python train.py --n_layer=16 --d_model=160 --n_head=2 --n_kv_head=2 --head_dim=64 --d_mlp=320 --vocab_size=2205 --activation="swiglu" --norm="rmsnorm" --norm_place="pre" --norm_eps=1e-06 --positions="rope" --rope_base=10000.0 --rope_fraction=1.0 --qk_norm=false --attn_scale=0.125 --bias="none" --tie_embeddings=false --parallel_block=false --init="normal" --init_std_qkv=0.0548 --init_std_o=0.068 --init_std_up=0.0784 --init_std_down=0.0784 --optimizer="muon_variant" --lr=0.00418 --beta1=0.95 --weight_decay=0.0 --lr_head=0.00468 --grad_clip=2.0 --warmup_steps=200 --schedule="wsd" --decay_fraction=1.0 --decay_shape="linear" --final_lr_fraction=0.0 --batch_tokens=8192 --seq_len=2048 --doc_mask=false --train_tokens=100500000 --steps=12269 --dataset="wikipedia_en"
MLP neurons of a small language model. Each row is named by its layer, matrix (gate and up: input weights; down: output weights) and neuron, and shows model dimensions 0-95. Each number is 128 + 24 x the weight over its row's rms, rounded and kept within 0 to 255. Numbers have three digits each. A neuron's up and down rows have the sign that makes its largest values positive.
Before each neuron's rows, "fires on" lists the tokens most often at its 100 highest values on Wikipedia text that the model never trained on.

fires on: "n", "ens", "in", "l", "h", "c"
L9.gate133:122146127092145150131156120121127113094123144139160148101149088145114159156135105124139136139148162105098175117103109121157143085161136166110177145119145111091114103137092147119136080105144160133102162122180108165108124155146127124119151141148113120119113161124097121116178118111114145133
L9.up133:096137094125136114169105125139155109123161120128078132091125129160154145112153098123128127118092110101113131194106102119121106118133159161109150127146112126121138107118131151053121113125097141127069159163146134159114105110118155152111124128109097163165139122132110161131139154159125131132
L9.down133:152133139143199160112150098124103168134104132133157141162126118131152150116096136168123098155195164138165126120106099102113126124098135143086119128100096176117096119125127144141138124155146117126148117111131146161123106137181135132128146131138136126112185124112117134114117150123109164129

fires on: "amil", " el", " disc", " rel", " del", "istory"
L5.gate6:123125130078135098125088150108100147073138121093164134138118137117096087126107158122117131122116123154181097100094093134097109084174121185144147139111128155156111132144141147133095106132107134168128121102178146095116138140117134097122153144116150169157126109155138134105104102090098138125
L5.up6:101115092146148138119115153077146120115094170137135120131126137099153103179152160103146149108159105113089132140109100150075126130114166107173128117128130134141089114154153163120165134139161127135165142120129108121124130149144128149144121171131085148149140150091153124124151081096168118096
L5.down6:145124122100153106171151125096141172112120133134099114173126134139147111143127126088146137105115146153125161149119109167144152150151132179127105113159131099100129170133165131130169122139100134147090121111146095137100169210136142136092138105122091170142123099128116115112153131093096120109

fires on: "ff", "off", "^{", " def", "ersonal"
L3.gate38:162120095092157134110150131147168122163080174135174118127132095098170109085105145073164125156136091099090109116080139157098097106097124135110123148155138118124140152152149155101092117108130115149113168117157167125121131115132091116130150141125109118124159130141090136179144160104162135107
L3.up38:129130144152080118126169127153139132163135131101141140122129104102128091111110081095088123129158079138109115106109117104138107125108122134153115144171139142144120183108101114144172155107119117101140088100158132125107163180143132189124128141119094136101153133130120070123137108128133165129
L3.down38:131143118141125126139154118156115148158124126128146150120117111129143102127122101136135134135083123109118072124090108167134126129128152126141163107147126145128181168176124121122139110083142101103135107106149110169122156150116164139135121127140145168065135121139145073134176129152108151133

fires on: " |", "it", "r", "z"
L9.gate43:116117121159095139100087120143100133137123110105156108162121151115081116101117159136128143171116130119135190128129149119127097127129103142115163122133161132185142086110112135147178110086169165148155111118114161130098108111095189112124114121122162146113146136127162145135132159145125127132
L9.up43:153112114155153178123158112094135115129148122151127101144145138123134119132128179062145156138123098099154117141118107128108131103102131131095151145127124129133119110129134102142134138088144150167125110125154129151151182097130091120135118158161160094140149132144133097096087113124151090103
L9.down43:136099177127126176157147125183133105086161126175127102090139133120149127125139109129143106135109124155137115118162120122134180131131117105173112131094128129091103177149141116142121143146139108126046109139118123082121163126131122117105134140121087101146146135156120100134168115130152155149

fires on: " col", "ol", " pro", "ian", " Col", "us"
L11.gate231:131141106117111103137135119116145118128130101119144152153128115140098113128116114139106161146121110199127121136133127148119142109089120118130094088171117142173083145130128165115121135159135130124100152141126115151116149112077181092123132092129148104106144108100145143150118182096175059148
L11.up231:138141106116114161085135103109131116130098139151153123126141154163139106156105141181145166150118119165131131173135153168080132116079145112133146145069115157143149116113154169166113084159135147090111136093127122141105160130146137138139143148079081119117137101126117109146141102091124113129
L11.down231:167165157103117121136129109064109110131119134142123117120112116127146144122132140083110146117156141082116120129136127137099126154085127186146100115124132111102121170098120119093111130091124143154144114163141138174170142149073117108122112092131132113074119092135103128166112166131139144135

fires on: "h", "n", " rele", " prot", " vis", "hen"
L9.gate278:097153121121113151120095118115120134092119107097168087105125099141082130114138155087118148152118135137070158162133148142135120092157118126133133120138149142105164099106107156088156126158115129150102145127151127132137131144146166101111116106134097141142167137108148096098168154098150125123
L9.up278:150158101119200088124087127122127151085148121177130122161121111102154117154122112115128184108133146144118136129107107111114085127111163122131105174142170146150191136158156106124120148107138158169115144131136135144140116153122167105140137133140126137109151163135083120149181100114093109130
L9.down278:130143132140132067099067121113107153106098153181155118167096108135148139165120098155123142201130188107136136132120100103139146123131142124138130119110174115141129171133105135120109096123132089118125127146111142133112144084129119117133147135116126150140126095167117141166147117130078079102

fires on: " inter", " pre", " Con", " con"
L2.gate59:102100088101176138113115124102133144158140159144154154098136143115136153096140116164097153135075129127152094150079108153114093138111109145112145112127103122133157127115150162137144158143136191125125128100165131106129165150128119164152101110144124150110113136109068116178107122130130143139
L2.up59:104096081098164106109098132112132180173135162136138151130122130125136175116098135135142143125120098172151104172088155141106118130105164145106134122140132102118130121095136169097138183129132148085128142120168150117134163150103127123144138110149106152142090119106087131189126130122166135151
L2.down59:079089113116132117143159119072125126160111149104135118100120157106130161132104126166123168127107154132125128160108100166118142112138137162121150157133084087117111097132123093157126119137132186112110123111133142123112111153154123127120122151116159160109086142129107141154134098143129092121

fires on: " Or", " el", "yl", " Col", " del", " Hol"
L3.gate306:112141124083135156160123083109104142072143122110199124124093121164099085153160193145126131154134138090135130103122131136108135144140137140116124107145110187132126148145129144144106129114141106132103090115132116173141134140103102155096099144100132144138116101171096079173131156104127158123
L3.up306:154143133116138109120173105111176186122147136115152142117144084140172129130108185128121142114127136148083189086089155110072130174162144117101111148185153157133118170126111152133108118115115132113107099143152131141108168131140105139091101154123127091134114134146105102121122136123112135100
L3.down306:134131145106181137128155069111183133143145131115137119133130091130138121136128141132136116149145138147101192139110096177108125099170142098120123119124169092088112171114143151109149137143105145144105175084148100102134152159144124088104118141099112149136147149150112132124100139090131118107

fires on: " Le", " re", "e", "re", "ist", " le"
L12.gate239:133103076157168105155117150137130159157114121111091134081113163110175132088124102082093166132125132177155109129122107160128154163105111118156117134079164115098127126128120112147102129165113122108126133126105152113132106111151141091124117142141138115135095151078097140139142150125132133152
L12.up239:134105115101152076151132084153075130148117136151117130116114147107100150140169146125079127114146125108130070128121118126150091125168127134133135191121166097128121160122149134128109149119148078161133183127036119099131087124148092104137131131139148131107127159122141141080171142132106134136
L12.down239:137135155119107164156124162140099103166142127160142151154127137135156112111115108110165105155131103146123109140147117157143093105117122099176137112084128099122102169148136100163152158121152146104132104110091130132133165158130118091102131121130158177079143155103127127153118127133164117145

fires on: "0", "5", "6", "y"
L13.gate82:112118118140107156111111144114099110110112141128115133096082162144099118138148132166091097130141133160175089134139178140156126144144130126149112104123097160132139100135115134129097162128110142111065161122118132113125117162144139088183146122112158159134137124135122074129145164138148193147
L13.up82:143109139121150101082121147131139124167107114103157105101137137148090125172194162127143088094109091154120109119098131113140163143104110118134135140130141141133128149187130188121134122102137119154128157063131154110134116061121132103136132117131123166135138133130122108130160108104134128112
L13.down82:126119139168117145126072142105159134131133144128165143134139129135132081085157126121155133091156104107136137109114095103139130092070128105163108136079130077176146127132122095115092113112176153120142155126114112120103107167134150095116082137126158099109117113088115143145133136129153150149

fires on: " com", " off", " However", " stat", " ref", " result"
L5.gate189:131114098139173151167054137151107128092135137131130111150122080134142117137159121098106143148103145137123072080112161096074116128173130169144093129159153162116130149118106136115104137114107138152111114123115167102128175131140149098110119164115127155102099113130153095133141146102142130118
L5.up189:169108098162169141158144157142147104118092132114119091107109085132142130134116147069135151147141100130118130091121158159119140127147124105152107127157134147129124134140144126130122139127128123130141088110132146135123152122076142121102089123165124101134084115103110114098156140095156124143
L5.down189:159131124138149113159141150125107144115138117124122118130134106108170141141151132091131131145128101166094110116109127110139101109163134156145102075146086148159147120167129105165112135108116107145126107130105104132083135125094152123067118112145138063120079152141112133095157125119165136124

fires on: "end", "h", "ial", "l", "et", "ess"
L7.gate267:158163132110111084092118157112132108152123149090153128107141108076126107141112107091156128148144135123152141148132167104126101111108131169164132156063118135120110125147152120116131096090100137143134167116113124107128088171158117158157109094121117109096138112100141117118159105145149121160
L7.up267:081136136116149143135141139117154124134101084178115146153170135122110118154127105101114105137113126128183138173102095176141143151131143152134106138177108163141125116162108127116108135095126139107094168154125089176137150130161175110118096069143160123128146152131135115164088158133130080144
L7.down267:120113074156138148136124089116129133105136090136106130145149103146104147094105143173126111117152131147157080106129078148178105097152117111151164083093147152155150105098156113143145131125147142129113137130156106146121110158153108119142066114131122115140162153139151131094132097167164168131

fires on: " pr", "ult", "ic", " d", "in"
L12.gate28:153137114121069147142123134114124137130133102141156084065166151162086143141122151139116174139115130100109087120169105121106149114124165119121113123130082127151126182120152129124080126135137143112149127110126104122109096093131105164124137142119128161153119150130098136117102115108163080104
L12.up28:134131113152106142161106118119153097089130152108128119160100136131113134140132114060118132157066149088122131105114090099077113128096146111177127154126140168096137078073094169148144096140135126085128118127120105116143123157148119140121129132111058155150148085123120153114154121086145131126
L12.down28:127107129148092119170076144142101119153106073115130129096128095166158146143165174167120131138091125146100145094142148125122107124120108133099118123132126138153093138110120161150128146169139128187153125098115077154143112099136122107125138161087091152109119123109089167132096129100142111122

fires on: " re", " e", "re", "us"
L11.gate96:165136119130137077159139170098138120181124115148136119099138116127098141137144078117123145135139128140110127104098150166135135132118115155124134127136125120113141082109133129174085147169147100170161173125141131115095124070115169149135156162127165106112115148091123103172136128142142153116
L11.up96:151109112110099119122103133122150135125133136154113121100107115088116105147119120126095126165133189119171182137152113107143118093142129139107111126134079110094104125137152091104157124172135147144158173134126090107128089146113111091108109140089107116154115118105113132109112142130099159154
L11.down96:121122153153085139167128151097119140170132116142129152134115129113118128114111166174139099155139143118139102166132130118107096127107137143104127136134125140126160125120103145168110154096145119154107170143133153123160193147144148121087102086115145118094123109146125172140081125109107163116

fires on: " l", " on"
L13.gate263:105113134109126109121172153145103133139124102084141149112150129100137176176101115132120132097136164115110093135143145127103119116115104141106121166137161138113110155104152147112150146118106132095126174118140177163132104098131129122110096167126140116161087129139158111136148133167158102129
L13.up263:128142135091111089138185146073161121108135076152127155148133103132088134170107146132150128119105156076113129108113179099127077095080110134110129160126109140139110121152106126139142142098136105132145121140113142075104183088135142146133121102160114100165115160114119117150090140135129127101
L13.down263:121114146133144150140098109143075146133093133108140135135118152147169105126132091098141096118147129140122134138135106119150114103173141110121139149134076139146119163133148125109091128131115063144106122120144102175111112136140105100186128113125127162136070101167149122158128157109113128110

fires on: "us", " his", "p", " her", "ing", " of"
L12.gate102:132129139172167114121135153134125102104080134112137109124142132175113108131079131136132145144142114132132146136137123123162116163144153081097142094125123196120094094131164140133118103151108142159133135146159139112127160108100093124137171095106086102119139130138155149141138113129145103127
L12.up102:106150108174119127128119112130105130128120097155125165104105131113086145147152118117139140114122128148153138147112152122142170142101112118134082157159133123064158115128109148108112079116122132077135149160085123170120117157145116126092109123115157138111119127161162130096113100152143143121
L12.down102:081108136124159179182116121103151139126134105167114147155113155102093113098141127149117133071116125142147133117118152130165103142149061116146164141159126097131137110162082148074120123149131141123134098100108112131136089142139146109127123116162107134119154168154119133138127116171146161119

fires on: "h", "n", "ir", "at", " former", "ven"
L9.gate264:170102111088141143088144166084100105101087125111110114137138108118159132121135157135087155145166125162156150121139145153097081129095154110148105121106178172132100082104149161121131094123140131136160155133124120122113149158147126127139154118130112147128147175148113118107113115100161186105
L9.up264:166115165131149152125143142105157102114135136141092115137097105172096154151134098123142130080121125105113127109141156152128138146105095133157105120107117124119179096175142079148087093122155162151112136142082155142147126118110113133163132111111161069062103063107119096139123117111142165132
L9.down264:156147171172145176134144122151130152128165146159123150150152109113148134144143115093139080139084140102071137106117140125116129105141082141140148113138114154108149138137096106138095162133120136112094125144108104120155099104096090158196120166137137138122120146138150149139129154120085117126

fires on: "ely", "ially", "ally", "ily", "ately", "arly"
L2.gate145:138150110091154128150116155111178139157151153153106149123172145172100086163135111152131164131100111102091096133136135117086164153137122121122129096095105160148096096107164118157170127124161155143125144174139135095102090135168087125093141092136160122145102141138118113104135137100112133139
L2.up145:143133143126126129135112124135170121166100115126113139147150145153129100119160111141131106161111072137120120083127089140093133119138130114147109095107148160137112111112145092135106149134162162115146165154134171133145133102176087104088179121108142128130094121112151119137141128076132178122
L2.down145:110153106115167139163141123132118077141152125165067127132150099085119129158132186139118177179128079132135142127076159130138112106131088175157161121122155107155137108132124127172118134108112088144097106137132162106122134146104151115169119175111126126099118127123101114115136092152139104133

fires on: " sc", "ely", "ily", ";"
L5.gate182:143119147113161137138147160129170116141106161136129150116164166112147127124080109102137142106127093171102106133114101105103121116129107124127102159148199154106136116101148143095150118149135083128125140133161125105144084184125090126105120123124116159105112122131156128164126120165146108171
L5.up182:167139110127151132128126137118157119161121163142111108136159117176139159132135128114149162127126108118160154178106176121114165116141137109114141099102144136129150120140130118170120090113169149170115121104154101154146128066158141112118139145123125130134123082124124115105185117139170119194
L5.down182:099092143157122130128121114123104133146162126165091117135138147149140097132136107173106144152120114146124120119141152120169171079143098080123167108129098116156087147112127135172135125126113096111126139127131124151167146101142166103121128143103132081103186128121104104118094080113134141152

fires on: "w", "m", " Sup", "up"
L9.gate132:107139157144111108139111118132135116160126101139138187095127117120174154144112119112165160080114098127113130163087086110118147122176079140132110095127176130137124130144139148132122087128130134134188146112128132123146073104129109127144167133127159134119116102132112123138125130107123128160
L9.up132:109114119141100163116147147152139129129164113114109108120116101099108153115114137127117169091099119140155091158096141151174141141142150148162099107152178157126121120082067144114113115114123134133122110115114135166143125174108116131149143140137067149142142133136144129144149138060116144115
L9.down132:155104161131146150098181145167144120156119139132124143121112158150117150102126123123136146094098096138138143121106072126150174138117151082141122082164167197176159130110154088162162151121142140112148142125139163149157070147172111150128082135105116136166106178115169136113117146134116100108

fires on: " per", " f", " exp", " F", " pr", " d"
L13.gate287:120134114141134133142119107149152108125148131138130141113140106157100135115124119152115192126130081137137119121158067161098091162145166170117143109114102164132145153133151101154160066125146095154115144129119133155107131146089145131078174099081130141117126077073116140130156112096167131145
L13.up287:122188149160106136122145087123143120120118132129119140090112140137129111159126173091151149118085142098099158135147099135117103122158131149128104157176144167141115159122128148141114087135153138081073104159111129111089133115124127144125145133129144137057124112106112145155111166102183101111
L13.down287:143119130109143130095119127135137131172122154139129154116119125078139171119167130151096114171162161133141105139155144139111103117123139157112137141137110142136135106138097141121115121147108152139129133143158121139119128177105093163126188177119114104082140121097149167114093114139095075094

fires on: " con", " sy", " sc"
L3.gate68:120170126139137082135125125098142094137094107129139127095110111126081089116131102164189148084137104137095128147131130130095111085123082144097137110098128137107157172136094143138159161094146128127124152115132125136114103163098130109104151116148124152150098089134103159149104110129103099131
L3.up68:130109132104115111162159117117096126133088103134102133130148119103145100130117142130149136084151120140143123168130097109133086071147163113131160155095100169108117123145099128152153111170130138113183148132104116119138138124148142101127163181126144126131123073128109127137162149171101105142
L3.down68:122142136136115145124155146120108085105093140177106109124093143130122114114122119173181149077159168166091119155115134085107118087124137124125155164119116165108122132116137125170128122152150132122132128106124125099119108144114191109115111143140147113114106127117108156124107146121124094172

fires on: " trans", " el", " del", "(s", "-S"
L5.gate256:131133092136132090139146130103128172158114115107179127085102133159114086165137101117143164156143128129127074129101119142136115119135160146091127133159144096158134148116072160141147108078108131123105170108088135155138172123112109082131095127109150108125122109154127175127150124104106099109
L5.up256:151107132068166085108142084142163108097113095084168143131087122131096107124102146127117121139154115111124124105144112164111109124144136164118122141075173117152148145147159123125121113177125091087106120102148110129123131099090131120126117199131146125108103102123157121126159145144120120163
L5.down256:133100110100158096095133121123170146092115144144167119113075163093093115117132109121120121187153157123136132122089117200152117063128149140100125131141150107099092147127088139132123143150097127105082149137141145122119180120125109118133086153150139138115160096106127153127172141108158110134

fires on: " her", " his", " their", " him", ",", ";"
L11.gate66:112124078138161068120174160112119094135101127112101137103127127135099101141114132086113156152146086193122138134111115128135149121116114127148128122113107152154109117140092130143109101127080082083112156126100101161110121165092119121128123149175128118101115143117122143118153140144103161149
L11.up66:152131136090113102089117117121175116107104117157142208151171113115127137106137100161113120107077111103125142142085140096155137165145127112128131117134116116100133137177166124130097127137142117097100122171136091170144122174130162142141135074129129105162153142146147167094141161140118102159
L11.down66:125153150133130127172146188111111113093124140108141121173114120162153142113105142125124130086121068116129134115099116129116093139162140132060121138148141142134098122145129144095104105161107147124149114139134088142120145118152147110161143115160132091123181130121164111116132125148129158116

fires on: " In", " For", " En", "for", " Ex", " On"
L5.gate39:083066128121143098121142129115146134165085157132144170135123151160182148190121101159171076125120129131115116138119119134127119122132154137158138138135161094133122127150146088110113106141116179123119128113118112122075115149152112182133158130125131157131124107163126120145130151126153150154
L5.up39:059108162110162119132133113087141107136165165129160138088109130144121143179130095114138100144099132123119117128099108118064124100151120155132095132147140103114151113144174083087118129115070164142078124092130135131145144156116137148073118129129115156144138112120106148171137150166171129142
L5.down39:115125112141130122159111123140081110169147124149190148085140151139122159142094117125103096148122112135104128137142123129115140127125137145130087147063110102126109089168120110164138152127101142104142115103108122188169161152093108157131100165129152115110108165172127170124149107153146184136

fires on: "w", " l", "em", "l", "c", " L"
L11.gate281:110107144036078105113112172115159166083162114135124117118119155181140110110098139133143129150142075131109185152099116167122120134138114123137144121123120161148111104090146119111110150140115115154135170085136135122129101078159164112128113129136137149135099135119099103126133141141133102157
L11.up281:158095139147124141149155119133146150107130116154159158142137102160141153110120121088162118137098107120156158115093156130093113121177101162128164132163159083130090142157136153173154131130135090154125142140123120125147129128161133134149144109120100102142138132112159195133094164110107147143
L11.down281:135127161115139148146117113104114117086114108114174107164153121111133163139111130080157141120161177074127151141096146127117072133134121099063181123110117140133104175116126165119108116130133105127086129112156107142134102130112125131150147147141116168123172156149155138128113137108131146150

fires on: " col", " Col", "du", " open", "cast"
L2.gate146:163121120139117137156168129096119144117161112138121103144090104160179114153133142147099132146110129138138150192142148149096118132141143147125129107187123138110107123089094125154175073080133125109108165130140119173113200139110100127126095108142143132092132101133104094128150143152121132120
L2.up146:166149104148122141177147135110133165140139128191117117142097107148202126096156116137085137154113130110116138175138159160080125155126107131139124143148137154125095103105125135124158090084126139130127131127128131168117183140088117104110085130128137144112111093115109097163106159141109144117
L2.down146:128154131153129171118120118105143090152148141122137140119151105128162118122148131157094100147142116145154160142138156116091150174081102106144154154141163140114101158145059186083139167104097127154118123140150107173110156182090138100081103174101125115109098104147100160159106134122074129171

fires on: "r", "er", " m", "ch", "A", "ai"
L9.gate151:108154150146104145118180130163150134098150166112122112102093150095128126168129113153134091156088149125104116112165166132117155169136102167106110114156123075131119126082116114107116139128125099085141144122111079168131152159175171095165132129127112132163156127102138160126095144167136122113
L9.up151:117116113105093099117152092151116108135122124101095143125135068150071140141194127137141134090182102161120100140111130115130118105107112104121129071193128125153156124108141145150108150129125137136107082107110173103131108173108096140181151154148138111141118122109141136140126106139140114126
L9.down151:168123100158155139136160136118141152098122131132166165144115145139176150107109107112125099157067153119152155111133118121114167128149167135133127155114126165084111132169153075082124134134157132111143138130161094125155136114130164130093118116084131122111136106187145113102103164122116127059

fires on: "|", " |", ";", "ly", "c", "r"
L9.gate84:094122147149125142154109154131146160111144136136155135066156155158127133106095116150126146135129093100132112148144120074157091126149138126115136179112114160119176101123107103126161111130079098145123131093140121123094111137124152114090133111154135152113157118123187154099117150130138105159
L9.up84:145179132129135164121164128095148162174112119177135146142159159137104130115131143168097183097083101137113083130111105074182117114126102122127127121106141187149130141140139141134081128131127165168125099080140127130075136093112104152117114159123151107080183122138171140140145124105157149112
L9.down84:158168113139143146109170117143088113154154114175117133165116133095154098124140169113116154119099106131106104084141115128149156153122092129133123114089128124150094147160127133116106166111158164161133136153145130134152169114127080109131113143114134097103140128158143160139137134071118152106

fires on: " p", "ec", " l", " o", " acc"
L12.gate70:108113140144169118147133113083134120086112083123118150101131124156122180184157104105079132132165153129086093152187165140132092093148126142137132127126124143136135133126090114117093153121133154157103153117120062110151136146116105109110130129128102181104106159156157137117149093119160164102
L12.up70:117116133123103155159081150095107143109109135111146128157142128129143105179131208098117112153121119141130125130162110110146124150136124120149153107147115126102130162148133162118138147127149095107096097120150128134162106139120131107109115113184131119123121106093134123141101155131104157162
L12.down70:167130124122159148158132153097150109084138113077158080128128158153129139165112126122093120193152142151111134150169141127140130067149139110134167127179128116097150108157150121144095141127079133068109141122142100108139143142120149172148134154084109162115092163112120127179128126117091127149

fires on: " Or", " el", " bel", " col", " Sing", "|---|---|---|---"
L8.gate282:149121112110133124151140135105188139108159122165154075099120100148143107156134110129123139103102145137106152113099116098157137126114135127082110102169150147111140164119112124087122104147173130088139084112104135149090141141142102151132119110075127139120129139129133133137122121088116141098
L8.up282:125075160083127122149163102109117142116156131106131085131130135143119081125143178120080157115082137130138161118110128104142144125118158160123121097172206149113143170129113142125116110135135119086127114121093138137156137111116111121139081143074113167114092135121104135112100148128074178136
L8.down282:139110139138118160125158088091091192102116121122120107161126143128097139137126160101098126136164065136154130125165124132089143126132151131136089120159165119120121147134137128146153125094085115162113125119106125134149130144126129122115109110138131151138112127110104124111129189138098129141

fires on: " im", "off", " off", " def", "ef", " desc"
L2.gate235:133096112167102142183163127127133128149144125131146104099147122140152130134123121104106185116144115128113109159086129126127127139116118111142158075107144161114135120128085133155094141126126101090122078124097135127134131167165123134099124111117142131116176163157108098142161102103126155123
L2.up235:143147136145127125129130118169143089165154149109141117146164108094150126084156103068117142156133111140043121116077127113146119153130122114111125111116110119151129096127100145154137144132090146117100100097089137099140132150172112155108123126101109164095163121175125118127136074116137162149
L2.down235:128119110141140135164130121176130143163117129115145143148116109106102140104122128125138158134135129099086145098061154107152111171108130130166128096120089169135173143141099135135129135119109111070150145128110170168108148146144168166123138083104136144067141118116143144184160086138133156127

fires on: "f", "v", " d", " O", " f", " D"
L11.gate265:098108127152102131144158111112130115131123137134129122084134102183091133126106128132146157119168104097091134137141115160122118132112166146169107132141131184115126144148158132168110108136161115159113129163111133115115090145131160145139114140132116097136201114146146130176136090103107192144
L11.up265:150148109085135134163159101107114169147174120085130130115110060133150088106150116096130152075106172130103119081145099120148133153095109152107133112125126156142123081130116110123133084130171116100137120113144134116094131110112130133139135131155188118114117172154137129111137112083163118130
L11.down265:166101131135126147108090111098125126162082167178143109137161158143136152155140088112105110141166099136073153111161166066093117115139186110152126095109146133165127115147158144174169143126112147137105141091133125129178127143142140153126144161085137154132116123145194124102163153092130164076

fires on: "2", "0", ":", "5", "1"
L9.gate118:151106088129111140149109144103148143165129131146149160118103133094116129111149118136118141156093132075124130085100107077127107106186158110121109098151153132146087139150118111120154100108105161142124148148128144124139155146125130114172066128085101144158151103136116131146136136097147161164
L9.up118:150119118145108114108111113145149104128068155152164117104112133146110151129127115113120133156128099153138164104126153109132133134082151126126126093145150153115162110129133134162113122081164061121144124104149188145152104152117127080154145120155081100129147118131158104153106126088131160164
L9.down118:113141110143148184114104118118137158125165090097102163143119121138110074097126156154156174090112103111133082140110133088189108074101103147121131134144116092159123139132144136078114126135145156153133153138130098120086111144138087153113130124112127155119119149093125110106128151141120157152

fires on: " |", " (", "\n", "\""
L12.gate144:124119149164093167112102098123123139154132124104167151127173130118099138107145117129133165113116121137092099134066166134111157150113112161113066112104151087078157109126110125126121111160123144133102148133108110143169137110138102137123133128183140144116122120113087132150102101141128139126
L12.up144:112117137128150161167165121082154144142149113131142165174142090125143121132163123078151152152115139129071103186163121124127128130086153130116107117130128135114092139110144100132137144100154135105188132131160118145127130122139154126101110142152074111126150144076110124120073114148150095141
L12.down144:140138117130125122165162105132202115136092124136134152090190150143115126087119112142124137140125143104134141107066099146106093150110095084155157132143145126122122149106151148147124150150171141153153135106139137154136129136103162136138127137153155065109136142134140153103090115122122128113

fires on: "h", " as", "at", "as", "ebsite", ":"
L12.gate198:123142122102127137080155104120123124076140122114065130144163128150129083141120108124116128113140141161140139174095125125068122142153105141110097130159120140088157111096118145103117093153150147133169109109147109144122149129136136127111136101101104140125107141090117148098130115105086127103
L12.up198:069134133143133096123134128136143153117128135154113140128176078115107142137120095098098154152149167118136134142108126107133101126111096115157085108108133195088180107121132144188103134120090156169103133111113149106166130112134101127137117138095117139147141090092117137150147138134151127099
L12.down198:096128147106134155120094141143126127176116090158095164113118128079094143140139153159113124125082125139126096155102157125144096146098101128167101117125135132150165124150074154141127156104109106127151113170106160133095082115094125126134127112135147087122159116148107128170122105164137123109

fires on: " rem", " str", "ey", "isc", "ing"
L7.gate233:110132129141162165131115131135124127147147106115133097099102126093105105135138184146116087145145133131113146115124167181116121126138192134146138073144134124151161150122117116116133095120132155145119115141141136134149173118131099120102121086107114157105118088125168121093125080114181093130
L7.up233:115138151103114145123149148126100150138139128164136110131132132066119203108101154114150078133128161160136138153142147119153133107136122136156068084152176128118133129124100138135146152094148168113065127087188101084107156122121094136101166115127111159135142155199151152138144118144121139129
L7.down233:131108129123112118138158129156132137162118098124094183104120150114143134104147137102164122169131138094105131138151129162140116136103106100113094109134144149123102117138089125141144153175142149155166145119168150101132125129111139185092094095079137167118092189141165161176088144137142099136

fires on: "ic", "ac", "es", "l", "h", " ac"
L9.gate256:112131103102171136148125148068113119110113161132103120160128120141140138134137114117110110129124089164131137165139109084122164104100153153166141143161130114104071154139150092168150130121171162112116159126131114184130098106056140097139104117075141155132110122158099141109151131139124130095
L9.up256:163180119099140131162111132136112151100143098119098149153131133148131101156144075138112177137100130124128136169164100132188125132115180160111155147153107120115116144160112124133155146124122138157132138165126134151139152108137121156124156149092106101158103127097152142145124163133130095169
L9.down256:167144133159197137111128118089150165162128100146150131132113151131121119128149111148115103145111129135144110113107123133127116092134110092108111118121137121137106074069072156086121169144102138126144123118144135099136103172158122115129190117094139148108092173144140122094127145154145130157

fires on: " sh", " pro", "ol", " h", "op"
L12.gate266:127133130149092115135123106111169094136110107039113125168112124139116156147106127093091142142136130129152132149159135119099139094117115153164136143146139128111113169175099114083125148123144159104154135116145106108153114126105159140093148101161165085160143094134121130113104145143150122142
L12.up266:126090120115145128125154081108134092129098121123111118133151129135139151144102134117154129125143124156145124122152117118074136093114106140070141167165178142124162095096141144077139169152124131161197146112141109155139134150104124139123121132145084156145098063141156114160099151122145141155
L12.down266:127201139140161133128137113094125125104149113171126110100106087098136103124108134142144156108162159119097098103107121102118150086118088135094144128100148174137109147149128149120143143116195129133117099137096148100110124110086124135135126103136083176121132101146135116123093202103102107157

fires on: " con", " res"
L5.gate82:144103120101146103133110126149121085126113097124106125147128153146123161089113131116127140117101182144130079118122105151130150130145123100154117130088128145121144117119128123134094126161125115119114096141134116169117122146112112082125097125112116119163137158100130117150138126158104131135
L5.up82:119081118137146114157135118165125138152136110156113107114140127119152102098113134174149133121147112135175088131152132112153097169128170147120122139149138151136097152123131140138134138162109155100160133113176142140140134142096111126071177133154146106124092104139121104112091137137091104097
L5.down82:158154120100109146177138152117171123132112125105123101085097145123164138093084120136138124112145164157103115157095116129132156145109132155107120139152110091110076106165147092142116127173092145100134134118124135117153118113098107153090123159159157122140102145127090138154061132106112111105